Part of a small language model's weights: rotary positions.
MLP neurons of a small language model. Each row is named by its layer, matrix (down: output weights) and neuron, and shows model dimensions 288-351. Each number is 50 + 12 x the weight over its row's rms, rounded and kept within 0 to 99. A neuron's up and down rows have the sign that makes its largest values positive.
Before each neuron's rows, "raises" lists the tokens whose logits its output raises most directly, leaving later layers aside.

raises: " of", " part", " Of", "ide", " opposed"
L4.down847:24 69 56 43 65 78 59 40 47 54 41 39 61 39 57 45 60 46 42 59 53 44 59 41 50 42 45 45 72 46 41 42 51 47 71 43 35 64 54 25 21 43 41 63 49 47 54 72 45 41 45 57 56 44 57 56 56 39 71 34 57 44 56 59

raises: " \"H", " \"Z", " \"R", " \"E", " \"St"
L4.down323:65 64 53 40 50 54 44 57 48 63 26 64 48 65 54 56 57 66 45 46 45 65 66 74 37 64 45 49 47 39 60 47 35 28 63 44 55 59 31 41 37 58 53 18 47 60 54 65 53 44 42 39 49 51 52 37 43 40 71 30 58 42 65 49

raises: " until", " since.", " since", " till", "ley's"
L4.down791:32 58 49 59 49 53 53 49 49 46 40 46 57 66 50 59 19 44 66 49 57 62 42 45 64 43 38 57 32 48 54 65 59 53 59 46 45 38 49 47 42 56 43 51 58 66 66 37 53 48 53 29 52 60 48 41 65 58 49 58 69 39 44 39

raises: "han", "hen", "ia", "ha", "ian"
L4.down338:54 53 48 66 40 51 42 46 63 50 39 35 44 74 56 51 36 62 79 45 30 45 52 49 55 67 34 46 72 53 73 66 42 53 48 58 39 65 46 50 53 37 67 54 63 35 91 59 45 49 61 66 53 45 50 52 36 71 43 40 66 36 61 41

raises: " times.", " times", " miles", " feet", " weeks"
L4.down821:30 46 46 55 67 43 24 44 38 65 60 64 31 36 33 55 41 57 43 47 30 31 34 55 27 47 51 27 71 45 52 44 33 30 41 66 49 59 47 52 35 55 46 53 46 44 45 57 50 36 54 36 42 50 47 59 37 43 46 37 40 67 65 49

raises: "'", " whom", "'s", " who", " of"
L4.down1046:45 60 31 41 58 56 48 41 67 51 50 26 39 58 51 51 57 28 39 51 56 61 58 55 63 42 56 74 53 57 58 51 31 50 43 42 56 78 59 51 41 41 66 50 50 56 45 46 44 24 44 35 51 39 36 55 41 41 59 65 70 50 49 67

raises: " win", " gain", " find", " report", " conduct"
L4.down1044:49 56 33 54 42 56 66 55 58 40 54 64 39 64 51 57 39 33 47 25 47 55 57 55 55 35 64 22 60 63 53 57 99 55 56 52 38 42 45 43 48 52 54 63 28 31 52 45 43 38 41 36 61 61 45 26 62 48 52 62 56 32 39 41

raises: " my", " our", " you", "...", " me"
L4.down1116:54 35 65 51 52 41 31 66 33 47 50 60 52 43 61 44 39 53 53 40 44 66 53 59 45 67 33 49 51 61 21 55 45 34 54 59 42 46 43 63 51 28 45 63 52 55 41 40 43 37 44 52 60 57 81 51 38 67 34 42 58 39 65 43

raises: " (F", " (H", " (O", " (G", " (C"
L4.down701:41 45 07 04 58 43 35 37 68 31 63 52 55 66 40 50 40 46 47 48 53 51 51 46 34 47 54 68 49 57 47 35 59 52 41 54 47 65 40 48 37 38 47 57 58 32 66 44 60 47 38 52 65 54 29 49 48 62 61 38 54 42 54 58

raises: " throughout", " alongside", " through", " during", " from"
L4.down1296:51 53 69 44 48 54 49 25 66 57 57 57 48 40 41 63 55 48 40 34 41 22 42 57 47 49 46 63 45 49 64 41 24 58 53 66 54 33 44 33 70 52 62 41 42 50 56 45 50 74 53 64 59 47 54 48 45 34 55 47 54 51 60 27

raises: " (17", " (7", " (2", " (August", " (6"
L4.down1188:51 51 86 33 51 47 58 69 43 51 43 45 45 37 37 58 32 77 63 55 66 53 38 45 37 38 45 40 63 51 78 61 54 35 40 60 57 43 39 54 57 44 43 48 53 39 53 62 52 59 51 41 25 61 63 67 52 73 54 47 59 45 50 68

raises: "15", "30", "14", "10", "29"
L4.down854:69 74 54 53 69 63 50 47 57 58 46 27 55 56 72 45 33 51 52 49 51 71 61 40 77 61 40 67 51 50 88 86 45 32 54 58 50 60 65 37 60 66 47 32 42 55 49 48 33 66 42 67 42 55 55 59 42 59 55 58 59 42 53 39

raises: "tt", "lt", "ania", "m.", "rom"
L4.down1324:30 40 47 55 46 64 45 47 31 74 45 39 43 81 45 53 34 50 43 59 48 37 10 38 48 52 52 48 31 53 61 55 65 59 44 52 50 48 43 51 53 81 50 49 50 66 57 53 40 47 51 56 52 53 38 58 51 64 34 45 34 54 53 49

raises: " mm", " ft", "mm", " cm", "°"
L4.down1293:50 51 66 43 46 31 60 56 47 73 59 53 56 57 52 34 44 52 40 51 48 62 35 36 42 40 63 48 51 40 53 38 37 29 56 37 41 73 43 47 62 38 38 48 68 35 45 61 50 38 53 47 54 62 50 43 40 56 68 31 43 38 47 29